config.yaml
d_mlp: 1536
positions: "rope"
init_std_up: 0.026
batch_tokens: [65536, 131072, 196608]
train_tokens: 617000000
MLP neurons of a small language model. Each row is named by its layer, matrix (gate and up: input weights; down: output weights) and neuron, and shows model dimensions 192-383. Each number is 128 + 32 x the weight over its row's rms, rounded and kept within 0 to 255. Numbers have three digits each. A neuron's up and down rows have the sign that makes its largest values positive.
After each neuron's rows is what it responds to, as a language model described it from the Wikipedia text at the highest values.

L6.gate255:141108074109162116172116198136096123167083160100102106112161141158133193170100154033154171145133132069143163100111118060161176156143143160103149165147162132112165094102177126114163167117164093139128158081136128134138152086153142111113181166067090152133104160147139056147143169088103141168124168183138150056149120119147105184106134109080174153060123085107137130210117119108076134099086107126130148101157133157096102186134103150170137131136192135078166145135122132113163098110123133190147128133179150098066104120148153080119099171132149146180089180126116150113137089128190149190
L6.up255:160079165173088147080188133092105147199110107141094113073078088141121124081141127145129116158126151138161075127117113138133127096164157096118125171178147119172107141092157140168118100167124180128116114092118174151065127095104119094136166056141115163070111139153113125114117177132100123117103143085111075104079126128132171148106151176167158148132146142146140132166179131163081134103083125173180117165120184155175146165082122080094196117139120146170102094177132138089098151185084124158101148082125152138139126140148157113094153115175104142133155122130100137149133083152137166143
L6.down255:123081135125164097162104145080132114143114144088117151107089132105099078141047137098151143120148130105147127140189133102095111154119150160171137163131147114110134094126136115151149146108122127098135141168087143116118128140119135120125173108172113174054181123118166136107127120100109068157072097069153200114065116111127096096092106137114148144190134131159166110096129138133115101123096093150150116196072130160186189100169115148142132063101101153108162147143079095158136099115120146182169111127133149139121099140082078080153068074069167120129117142151111199134083068139148092108
Responds to: Split word-initial capitals. Single-letter word-start pieces, mostly capitals like F, T, C, W, after a quote, parenthesis, heading or line start, as in "Fast Lane", (FSB 31), Felix.

L6.gate204:166150124119117120165186136137124110092152173062050112139195122155169170115068145136176124163216166109141124137109160163104175075175142158129098146130142132102104149109115124101076158158140104146137183109134096095103156091128141113078169103097171197154115140159158147127120096098120064125149181110099130116175175144117101110100150115115095121114128105111070072159176133115104112081132160146151191151149135127103119170108120154079116107154114125071175185078153096095135094099076145183130064138177164092132054071159129085103063173130088125162116160099180163113144121122162178108
L6.up204:080128120133115113087122154158118143130092138157121129055172141124139122134095127109098091097127108150148123175077134111151166106112132146106183111162079119140134183115160187073121146103145159120144168065102067148068129121132170122164112114106106162152126136115108092160089146158176108121163053068124071080186151158138131118114125147102064137178133055113102078113122154064100180136000178133127146103168108122128069161130116151152138136073176177111151083106105080124107113151115112150127117215145166075076160093132121134078056110141140161064156148141132143189127115218129095095
L6.down204:118116151095144098167126152081132089120078133131115082152096106136093122139064211081149102158193166018132112168156145119105098064124130155195107118131134071144105130117081174157075158170124141111149158132096110092109162136117154134172100127119124130142154151170186133158132137078132087127108203114132193141142168098114128104145157066079114105104072127129144135150115157059103061083180162116170138114116099123142145119085120151120099146169137130139109141102144127145156142134132153210157165167172110099096128095057122097135087126122139168150129149175140166121144124128106114129
Responds to: Word-initial fragment pieces. First subword piece of a word split into fragments, mostly capital letters after a line break, quote or parenthesis, as in N(obody), Ch(irikkumpol), Z(onaria).

L6.gate1445:173106146146137160114129124137172054148130110083148087134117151064104146144158126153159088114137159097155113130071135129062130140151155138185135142152100089131113106141155092172080126139140176125082168103155137091154134149107149122136190111115087139148153159057114072204156114130104119117149134107139157140107159109115170105153129155139142121193144106140233094196103127175108092129140103105130116125202113167142105156126140117113150148130136070135153172094159099124106068125108109120105166136083145121110164177145119101159126120090135135159090117142120096140127106173077123123
L6.up1445:178111133123134156137156163116153122163124129142229146100146153154139163166120145150095094092126090079153112067072163094146158136081166162101111082089084116176162182142084136160079094150111145144129152093121157058161171146101190132137109196092119182102158181085102125156136115127131098148170193083108161212148186137149118106071163094128079105122155146145130114170117120052180223120134164148154109077132135181145126144059154127114133108104091155130110129096162106098166144129130093095156129173173212165185029106149116091173163173109106186168066089136119084134119110118112111083
L6.down1445:155073147150127171073152068112189109141112117144135115175207150143152081111160135172170108115124146142146142114082119151041154095144147122132136082116149096170150111123162167175141080158129134096194155086220162120127093128115074143091095127110062096093122083030111157138176143082104082128139102132141114126144167094131181131174161138146103098135129118135174120140139130113120093117141098122170114157184132167155118179107081102110156140124208056124088126060129169104159108119096132084088134201061158083086121104138086151113118123106078191077095168135167121098184116104074107104
Responds to: Violent action verbs. Verb completions and word pieces naming violent or forceful acts done to someone, such as raped, poisoned, tortures, shoot, killed, and murder of.

L10.gate597:121112152072146087110055125080167104150116120129107115102101102180133091155160148162133147126101103148098112144120118124134098111086086147138135088123148182146125154115114143113141086120147123104131103110145113144226137128121180143088167164167120132074110076154134104157067063122132079131157119087138137128151119181132166078100139117114069069136151164164161075075183118153163106166116075188122129125139127131142132189186155129082173113125114108157092136132126074129210126128097084093145113068128090139106118096123130076128118139140125129118153139149145171138212110135147172154
L10.up597:119085153123118135107107153092102122148091082144149119128109117144139106140094107156155104102107146086143159148128151142200155134131148166117145144108116090132100137110112026112125148124163069093099139118130111202095074132118164117089130139142110117133090136193192189089144155142162135120147121105133171045171103156120098136150096096132108152045098183099156045076136173179148118137106114086118155143151096110077100121126201107195117114086141176139097130132086145073067091138149098130105136122167060078123077080126096120136095092142136135102061120127151090074161121148118109183
L10.down597:170121139108130106100133109123091117138161109110158127157116141180144156082106141065104130080152106170135065139100109155131111172165131103119140159120144192139131120170152171102143109032111154112124145141142150173139163126083104075146127103146200115001102115117104120148059137171111055115153112123157085160093108157132137118158147101146090140155137127156163119090185126113116138141103146122121164124182145129165095172116099143126140078156132140143166168041138128126143122163095126125158092189112081095142119132134110113105140137120153120154166146096145087154135109159118136097
Responds to: Clause and entry boundaries. Punctuation closing a factual unit in sports and biography text: goal-minute apostrophes in match reports, final table pipes, commas after dates.

L10.gate1028:118136132087093115108134178087137093095149099116158146135179106117128144120108141096089090138190159092201120144128128120112096201148088157126115128086145038143148140122197141121123154118137139092125098123131069117156152165040094099102183143145142153113126164086091075114111168146135141177112188139143129164132145116129106095155132151112145159158086079190146132162103117128061188085072143102102132154181096172106091103138117155127151073122131053161122128153161101088195100111154094197153150162122130080121119131141157134158146160057085189116124103133151112209126072142170169103
L10.up1028:216127164077081130111188147066112134114101081132130156179154106185161136141156076169074125138044106117185134113126035121103139128091181165091085150115184086102137046099172162084194155155090141142126148164140043111072110169100096170115086128156135139123083193140123133100155204095160145133132112125190136164118182165115079087081152107209183147167118105165075093112094203074127164105110157118125119184160151155151161135088179141191108106122065130169090092125101104127099111114188099161132156153099155100181132085130168116175145077072120113113116114112108146145146084115199088085
L10.down1028:171115111128129143109140105141161218114091114104079137114124110165144147131085131158070136098076139105106140116098147127069092067128115142104102113104125160154160098143093134133144101101066114122149102151072107155096106167162173162118076165146145117134128114166094092073117115149160138094107094062126139150149133166091110118129143176133125073121177155100094114126120130139138119168173136176205104088109099066148125138181174121160103139099082135160077145072112136148144127123108108092129108103176133162091137112105178180073111147193135117129177142145115085088142193075142116121
Responds to: Technical descriptive prose. Word pieces, shape or color words, and connectives like where and to, mid-sentence in technical descriptions of anatomy, shells, and structures; also table pipe separators.

L12.gate1156:128142118157103136058189152117116092109163116138125131095118134115124169128118125131156068148094109139134113092110216135140096126098057089165151082130111139128099087133133195200141129172089089112143088104165152148144173169109129124154194112106085138127125156146141108112134123140095141119184120156064140142134158107167148113164090141138145100138114128153133140100130127132123126094140154137160146085142117100172126132138132167147127121102117101114153157159165133140093024125126095070140161072162125170092078088133117179133124115134126152197128144083142126103164182113169113152
L12.up1156:145089152123066088160189117211123100104076187157092071139142106146114169097124151073093116108213081124074115193139149118133070123128106040131102097136109093128140093110142124115137152127161104103088070141175117110142141104113146094088150157149115098167130117101143089134087111128167058132161096095096126124202211077114168146107128155157135085152106102175105103059124145153160169098125108129117105114122154162119154091143110141145069137130105162077121125121148092156194120154137143159147112153149060114213176112151194163126116104066152105142108155130121186086169175144125155157
L12.down1156:185158112118054160058195182114132129139145072152077137039129130127095127126125131145162110155130132166140159137162160156167128102147145145102112093101108077158124049101144094117124180255108104148143116120124161145139110113145128138116187124080101170083161148080168107092144154094178132150119173130125102118110121131165106110163133126154101129149137159150097189172163185168098133132142138170118145136093085097123152062104105078171090127116129123180157091088081093144126022112166127080112094185141108144124128089140132162149099104175099000169146140130136157168109138194143171163
Responds to: Passive auxiliary before participle. Auxiliaries and connectors (was, were, are, be, been, or, and) coming right after a subject and before a past participle, e.g. remains were discovered, cut or clamped.

L10.gate875:140115151136150115105128193119128120148118152182116180091152167097133159128158128122093101135130094112196125119148152113091056124101074100144144097115116085105115098095084134138128121145107116186119149152085168117198157099166139171130107149133151142136145141127095095130048186147130153169123051131115138072071155125160111159093118143129142147081095097126116141086090129154087125134120123142110119157128152159145094105148143156097126181061152080053156132187108090128134111110091089086177195086182156103137105108142160130103119199095088144157177109118093157123165112165099172115
L10.up875:136183160159143086088076222137145109116100093172144140114099139156180104159103180109123140134114153179069110134164113083161126100147088097081116156129097119143070136111117121165148170147063117149143096119086166160120104130109151119130097100123167122176099104140086142199086174132111103052128115129092121134119097121108130154160101162170128134129103142151111094128124112134081065156165104139133184091204139131126180144230126099150147111123165135178114075116135165142072128142140116085145204104037108151107144084099156160085111206073092115136097059083175205157155157128101100152
L10.down875:134165127133137189069100163177119173112150206107082085142120176103107149108166114173113100102102133112132144152153130112093090124123095138140100096159071111107084043160084179132087126102127146140108150144144143070159108119149136097097116123131122137157128114059087137121139087162110192139108117116153083133119181098142132148069189117109130146087125064141060150149130105151128127105173092100194155144149126101134129096068101110107174106054073048056178127160154102097141158106119102130080152130087145076132152160120159086110125114130185060169173145145100136156181108119121122162
Responds to: Verb after subject. Fires on the first verb slot right after a sentence's subject noun or pronoun, mostly is/are/has/were (this school is, the articles are), occasionally adverbs there (eventually, afterwards) or Candidate after Party in election tables.

L12.gate175:180106141161169069094080132166090130133121125154085195056083145157144160232116171166138151145113099116081136121115178108161106136147136093170116117147105140123139122124125122109147137126107128138107077131114109118085148111104107141176098143148154190173126140140151147124141095108157152061093134138099131113065092131147147159156107134161161128215132147149073120139095102143119103086098123132140119174182114160129148148157124112104100090122152186110196127180100172140110129155192116105136102123160142112115219183105118038097143160157167135105118071167140146116118143142088184174
L12.up175:177118164121123086080206113112158135107115103211080117127129168151151101205133171118153084085132146118127115115057198084144125156159119164102162101118116201142135128121146145093136127129116102105153139154100120140078141126119148147115126099089153129076081023168104090141123135189145122122147120108125138068114154145124127127156128185135131137101058173120097112125149153133092141121145109133183122158154129122176122100081112176131064100140118161147137124113125173135066134091172135118111143105095148145127076122093098122172095138151159126101186110092137138169105186152126137180
L12.down175:071094192169147077092100129124149135155173115105125090103070178193107081127184096145092165145106151084159150115094117120116132098126089107116170124093108121150117170150104142180166157143126184127079186185082173043109125121146082177154139072117041055116175123163108105142160112168168067065161162086120167124064178061146138159101086129077096117190116112136072133136128113147151083106129122120084141072093087181149145126129148096133107191080165222109167110119160118118171160125131080126160143134143146141119189101123114099072122119127127016113114054152172149117152201130130132090
Responds to: Predicate/modifier after subject. Words opening a predicate or post-noun modifier that expects a following preposition, such as first used, known as, next to, such as, placed second.

L6.gate950:130152112113119108071198090136185120092134124124173088135134153138043137125107148149157077122106128141076109152115121090093140175108103113085127150135154064136198101114160164115202160129121133148098130114101139140077168131159144193072164110173109179078158150086138127185130084135082146184108160163142147176178172128136108077074062073147189120142135121116126142099113078115145138135102180134124104174130132161136132097099141175196150152141190123094147120073097073104067131160132144192130150119114129060093108162106166099139098088050094132091135139069135153167130098151203192163
L6.up950:131162112151093107094134131107173067119212074095119192141107158123130157128152134135157098137148115163096116177073116148151137124111105096139181160140146089094153103107127142121187125154056148144133190061093116186114115138164121188111155104131145151095167170133117149155075121060117142100126161143135177175120128077129083067172124113149178126100139158146149149119178118133181136137197156149176162092149110103027124140131125148150158110149148109146099118126152125074087129133114150162110141109160122119164134141161117079094137105082113078153137120086123183157077080148129140175
L6.down950:151142171167152127099089144152096110145069113169079146107136136114201141141208110143137120144101136136153134169104061138137137137115176130107156153159117140165093120143076107096106123103160117121153141113093118101135111058111150115096133125103088125171094119139173153107097164144108106121147118077106077103108113138089123167178120144174113155121090168124109217113130132087121136105156046121142128120116125128138121154126106042133146155142103073103107143135190172143100125149117125118060086120108108082111120131109094114128093070200067124138122099089135204105141054123080115129
Responds to: Round numbers, list connectors. Round numbers such as 100, 80, 30 and 200 in tables, scores and measurements, plus connectors in technical lists (and, ;, with).

L12.gate12:134125167160138114145101151171119172171165148152135093078050100146134062178095163160151198092129122135077132123154151149127117128135120149160176110155089127098122130057095144134153068151116059128087103149118157140110167103098157168085152155135066153207109078137161112164134067200081135153165086126090112113084127075082154157135045063092160149160165165082142109128133100142117127112135078106153169074111116137159074163154143166068134146161187131071133167177126147113117127155106114173093119078173078149093077094144124177063149115173125137069103154117121145133103162133106043119
L12.up12:203104105152110118157163158189109130109141101182137140093060069140115098159116100133165129136165150151183177144131128143125178158111114142132160173138143107119113133088110164163099118109133144136104101199147122164114087173143082106086142137111095062105129099120136125111117027173153110076162120153104154098074171131095194104157108115160145088131128170156180129082112031124136173128114067128111138122075124146097110168137040185112091100134109170097109159130113143177131135107081115160097063112117057112127213159108158125070093171144144113183137152125144102100144132106138064160
L12.down12:064057156154101115141168108124152089097088196209155147149126120151129128127129093151138130092098139115120109109127100107152124149095102144079127091118063085160122104095179150114148174094159164101104139098095068139123138143198081113123132129138155125160131151150120101085086177093164127140153147138185154105093181103134068152136109142157081137087124091169147132130160131110162107146159151119142075164175137133178216130103151084136094109105177141114127131137118086162117069124167172123131133155127133102116157131060154149157119135087157004133113140089156139177098106130179133101
Responds to: Role-title lead-in words. Function words right before a position or title in biographies, such as served as a, was appointed, a in "is a professor", at.

L12.gate1185:120192143171110082168127106097110155137123184101195095121076100146101132120109115131144094132151124116115228156125104097142147157159135121181101073097164097099165162138158064107130090173086156061108141145142129141088114157126168109091137095158182128123106086123141108157096162095123165131154137111119081078091192176154134177216088091155061167145114103122144147191190079129118141138111140175087119089112071163156086175195125097175137119088129145123139184113139134104189077126064116178100080104154124128116132136057157126136109186096099131141152129108158137119157145175115109114
L12.up1185:128102126103118186116099164092162090139072155118151146068148134150066085115124116134127161142166112139101068115189137173141142179145119122164194130125136123158113175086074162113052119105073164121129163098162114132095112103157070161139164133080073180129093156078128129075119105124137125096080143149074138105150119171101135221058142195129176147089165089145165133154141141145112075167139087071141066183154085114058121144093108171086128102163157160135157136136114111132051149200109150157119140188174175091105159163139161071167123141154137153164122119167210080126138088138145209157
L12.down1185:141087154174102089098156110191153120113074082123175090162113109137076117115183110134089111122155164125137130080101086108083159150108129136108138108191156142109096092142129119106140164168133102136154150073137171048107133149094129105142116145116144114110153111150139107180108131145101159164136156179165109118110064088094112153180134078117185104158118131123131161066118090114165109110165141097137119115096147085162149167138255155145113107147081142192130130117143119117097060131121146159071166125166106127130092099180114053123142130107151090138109105143140149123134131134103117039
Responds to: Word-initial fragment in names. First capital-letter fragment of a word split into pieces, usually inside a title or proper name, such as Little S(ater), Hollywood W(ives), the Ch(ippewas).

L12.gate547:141087146211184118075095108128129125163160186080162172137116151066102103089134109197141182147159150140088136117150123124133158122114142165131100173152087186140116149221144148097161102165124163163182141107108071161177142087117065097102162084119153130174082154126147107154126132121152093158136068049113125065120094114141193125134109160114139153104107129125146060157144104114144075140099161079116178145158115162155168084118129107086146118102167115107131125101095086120104099107080146111128116089191109152099113095104127071086104188104155128126113169185126128051167115149109160093
L12.up547:122134138125186095136126081095106121150104069155118126111166117114147151154092142108059126149156083145127103114114173164160133119184136136148148123126141149071143126138151173080145100175119087130112072145111098154125123139163121080085144150080141142129163075150156068140175088118170114127120110127077099143123071142157103063185125102152179119110119153126202185087077176093136180115142151122099147147114111138206185153145157144184118158103140134183116149142103142120113081102119095052108098142089132092139107064121075177109145145156169127132132125078128043138129109137096125109
L12.down547:134108118174146056166100143149136122117124170119139094107151130148115117126131116127106183083153082130139088185138097106122149130100064114125096158150076152098100143139115188129166158138081163094155124097130106114187096074096102112123097097145135161151099059151145113140158121140168146172130124120123127124164170075145154176150141116091095076134117146125073071177104107113198117155166182115162165132126124120100157076097073099082167139139122113109091102085157100184135158078133173183187149130134145126105106118127148024121110170100135141123093145140122140107161143128112067083
Responds to: Start of new section. Line breaks and first letters of capitalized names right after Wikipedia section headings like ==Career== in biographies, e.g. "Kindvall", "Pollack".

L12.gate967:129130153170187130145117052070135148144098109111135148106144099056143106149131138115139130165157147103082114112160215127146098144218137110186064133099105093141085164191198149143145157130087110128103133098152189087128133169078141087142166140119086141136179081146063144175111181137152129145144138152117144119135135073115140122135102137115099196140113139136118148110144109132124154087107181082090131163114134046131159137151147117123136098153132094103159189168129076143148098113115121131104189133169108096111131127138131153132126098112105084106112204175128192090083127154084109110
L12.up967:109148110089107122079111147128120131148090151094141035125134112118104128179157055110086167080148209134126123099177096078121112128163116173182128145106160091111170149105085104147093056151056113166105145113134196104122139175068069103090088102110120132121138177126108113125071083137104132104159155112099079106151105146184109156147088121162086192167109204160165154121125168165148122162132122172128129138107209135121096084159137146149138102097160124118166146087097102106154111149082159120175143115096099174074130145149130088150124199141157127105153120145117070157155118086127133070
L12.down967:106137148147121138117118158104147079158097169150134134084117103109099144107174092147089146211171152144140125155111086172175067147204096135143167116148113084126127194118114113144115122139185147121167069133157090092123193110096116109107143162178092148111112180077077153127144154145141085133100157137101143124078173095125112144163103114151136167169131121133110140045132134116124159110148129107132193093061124118141100156124108133145078073176140115132142144098117110155093136114153096153089119155179162155147150127080148107115127114130120160197206079129157140109111116094086131079
Responds to: Killing and death events. Words right after a mention of killing, attack or death, such as "stabbed to death", "shot down", "murder of"; weaker on numbers in tables and counts.

L10.gate1405:127133120101106149089137116069129082069071128084103202126115144114095111120090121133113136095144109182143085169174120167138114108168164169144114156145173136119146131186163097108155131149103105084126098084141065119129115127127100168043161142133136185134140172183165088097107121116128104167110173164126104092140186166110116175203149140131125184090125091113110093144211223136082134135106129119139141186131131152123116130114070058110119068081175169111125081120095169098130097149123129174107112142123129136091119102115115125080107160150092153121105095082110093143110114108114126128
L10.up1405:184063190144139126151130096106069135064123161124140140129176100111189142160097135144143134124155145216119154147142138058120083143109197161138144153126147121066150090090210112121122139130140141109112137090081155136155122147075113120117111105125151131172121100173105143131099078183067136172150131089127143107081077117169117179155198117129152125074136140170151121112124176112109138165140119123131116189147141103164134127131125170107127156146127166188171156160104067136166161187129180143110073102148145126132125113121206107162156172091091149135121100124148084051131144126126129134
L10.down1405:148063088118167162106097126139094106097086201170175098144113155146157106098080132080123120136197145122130122181078115200115112136104149105158125132148159113128153133107171167103145088202114127122134169189140165120164137079121061155089166117155164171112138136121109135145148126128123125110161128170165166102103129119107114145123111074078105151118206086139150138103083107160105145153043110059116083130109134110107146096109136165052042124136101171122092090082143104126121077153134108155062156127090147165128105142088131136123178119143169123143123139109202143121125114153107164161
Responds to: Word-initial letter fragments. Single-letter first pieces of split words, often Arabic names after "al-" (Al-Tayaran, al-Qaeda), also rare words like t-avern, d-welt, g-amer.

L10.gate482:178130023121161072194110118134146171103120131161163137098141099084087166051091147216106131116130101159122156157126140140165133109134092151127141100157136100103102118103104148113144121107193085111075060103191175141093098086140149141118070068155110176162102126123064129074117130138144190107112128198114148162136099144168105090164090150104139091072153117164085128121170135109129144157144087144132093197156125113127151156146148132150159085139148073110136144203134111145166135167159167134112153109125101166075128108097151160124117199166137147181059128108138169127109123144081140180
L10.up482:154115085165141097122096177136127138127102123136083110160093126082149089139150173143131126065183103111086092103081179072177132119080140089185117130115134067113134118111157148140138088166096048202132126125132089126144078094160105081200180154151125168116202151128070155160135162137096107046174151161083124173152120133123141155052124120127158145154177075133108094091145138102133164187121135107135150120115105140067182082189077159102099097078120053116125085126116126105132112148104120179160088130079129146109051092081108197146177092155105141109115102119121077136090143125086124175
L10.down482:146114073131121124151101138145171161109130145137203126069122142169131129141150120147141135124185081128173145162156162085137102116172142116148119124163120109077105110158102095169173140194130099158139168147166070102075152129107066077104135133120128079064094100154165122130120168103114098142118140000163161169121148077069148133165112094070113112104136109165171118129119174105142095144135141078096125164101073141158068139095115111099065134155142174133143109123153134118200147082124150097179109167160171148173146104117119120165128173141132146128160083124109083121151137147133169110
Responds to: Predictable fixed-phrase words. Words that predict a fixed continuation, mostly known and such before as, same before name, plus table pipes and parentheses.

L6.gate335:123082178164139138168138183148180094233136107132170119137134103063151097144122161192161172161125125147130126115122148102135133126186137122122129127204168161141173107089136157175135130141176158112152090115127191123112186142101140116140121094119099143189166139143112200146130136095100140140157137152087131091084107181144167103163077126072137173179160113096119108153197155150122072125074107093130172111173126123108137162174146145120123115172163140167121145139178159129168133172169119136188100201103148143113149139191058096174165190162158105143115154181147102190168127097057137165
L6.up335:102142222116152135128178069105147114146108073144196221136109112060162145114145124176133119159124102137094183158157135108163150177126108105113137077150172161122178141136091080127103169173169156162177144154154204124142119102117158141120121111101184159089161146123092099118121088157082101173138121138159218111085090087133126057099138151042157152115103135090096131072166116120131085160110081090114103132086123112127088114112157108115081100132131134147153130102234132115148145117130097134173180145089171160140138126117122133140113117161096105182141114193123084132145133152082133150
L6.down335:142166177124102172128146134136060178113179128159154156130147076145122028126151176121150100153095130163150105119104121139109130128101120119130111066120103128193140141078109145084091153111103135130121131076107119079168132076156113183051072158133169097144059123163137110124065109127101120097141127146164114097106077160188150084097126147128095119116113166098094128172123081149096134152136156151119203166106174137138119132110197124148077074159115128101140061053162126116099097161134112104106081127078177180131174148125054102097113145111094167125125067147157141145139124133129108111
Responds to: Collocation-completing words. Words that complete a set phrase after a verb or preposition, like at first, placed fourth, forced into, described as, with a few word-piece fragments.

L10.gate1371:129130151153151148148129146115138137109136075137165119103143186127109096095132143191193174101097132149178130122127135130134166138179109077146162125100205100097130118114095127122130133144151081124128109136185111110119173091136065169056207113078081189102127123144087146136189117123125126190126101176088191056112183111102122128135118118086132103090137130134113111086192110086155161107106091065126138159187174092145131090176115123101135150125134145126175161123108174125169096139093085191128143104173074100136174171125186139130122130150129128157096097146146092164075125175123132167
L10.up1371:097128143141121101144143121193146180082147084132130134098071164153151132071143121120161125098112136109141123149152175156089188105182136120093218131141127114123137101119096081160159158101096147138133055154124150138115139089074117193148167156158121091115083115087128133132128135160065134160113080150107176144133101168110138122211097120117088157076128156130167140102104151167086083142178125116149110125126099165060119130089120169052165107139131132117199116157158169221106122168109042114071207149117145102195130115098085095106147104111102105137146135109141145150126088088135104096
L10.down1371:116134165140136131137130126112139139108088150179223162135147181081179116106111117154205118116095150088132096145123096188129136173102042120094097144115162123158119097085118148187049106091147131067143137155146076140151150133089141136112132150132162112164116144115108135160135108089100156129177109109151112152160159140119135164139122113098154095162200100094119155079095203097065121136133088095165161145089109158119091139122154153192143070110122165117086191140112130168151063134103113122112137175095158062093158139151133147130123147162128090107165192090131160124131075096129106093
Responds to: Career-role connectors. Mostly "and" or "as" in biographical career text, introducing a next post or role: "served as", "Lecturer… and then", "acted as regent"; weakly, first tokens of names in tables.

L6.gate208:128124129121132126148044129158092144134128120121161102103112093166150083116117142152142170130136128177048183091126069142123100093156124098087104105131087117158167123126077105128172105157083144102066116155161167164107142110097088150121181136132131146195103061125155164157112103131144075110139142091116109140162146163143166134134096124105116147128149154125133102175174131167107089149142077053074155155094150094142152167172125142077136114162136196163132107141157120082133145090152088123097181101038189128149142101100126141120153118132122117100110152104127064129119178119109045117
L6.up208:176128191141131117123110177131176103087086123094201135154128131152150129168169061144111194103144132134157125174131145061126083135102123143156077129139151097158135123084161111108207118128117110104125147130145122149117065154175076199144135125156139145183071132121111059123066148149127146135210162148157117133133141183149159157179132133141151136112090184170129095113154163110143092072136085133168120153168156114130058098071118175096171138108140120219188145090125138114147126156099088146095143074111150124161136143127170120138157098137144101108099161147103189131111154145089105157
L6.down208:129119116100140131129127114104130043163104089139126084137144122155178147091135121112166155139159138115133104150096103123193139154099134171161129103115140004108086141131178130127140122140117117128200147088131101148127120116128099161128131154149104091129098165083114120166107160145101164131161101180211104139146118118066113145164107070144099087081100152120117138114086134095158105134151146130112144155134151109081104073109140150175118160099176109128124158187045093116095052149203126159175136107164103075118112123121141130153183121099127048134123090134128136113108170156182171131
Responds to: Role-linking prepositions. Prepositions right after verbs or nouns of holding a role or office, as in served as, Member of, participated in, took over.

L12.gate1018:197125084184134128164120122117112101108068090133164128104172104194143112159098160158155104175175176155098115138126161166129122207108143118144160133077120112112134153209120166109101144129206116141078129077126125163119169125142131096098164135124114185141082187093148102143121158128145103137118126135085106041187167104128167153100152145100115073147064114124113115181171124140156130133084212108097175147153140154106098130156134110096094217101056121142106140103147185110076100125134140170108143129117103139061066067100144188147144172132081141134128108168111105111134122139080193096
L12.up1018:175109103115115122151145089095114119173086115144161118136166135143133167141152174134126066110098115171100137176127113169150154153114122184103114126144082137149101086146158132090202163086090146121084145075084124162123136128103149193095139145109131104122070199129204127151133165023122143177133111179138158133106153153108134093093102072088184104113142139106104119149148115107110103103144111141129096160098139173111138086104103145132138200108190106121078139107086151044116104086113176143094112111072120109087137139056098163147057101111075108098213106179085080131104141107099055145
L12.down1018:132114133158096097149134068072121092137127101146155144145164169142159177136124106070105059100089127083141149195147143166103164132165147101067137098169110162114131115139169094157110182154124207140094140074120157094096145139113197153113203094090157106111061157106171142141113147090146165128173113089151128112100147136155102118069105127090159161127155159128104142102140156108101091160109080102102031097108143085117122163105128091148155137133155105061115095175097111169142090157158106114130137186155113064132107145082121114145059077167125067069152096135075139155092165126199133192
Responds to: Verb before physical description. Verbs like are, have, possesses right after a body-part subject in species descriptions (the sepals are, the eyes are), plus commas and and within descriptive attribute lists.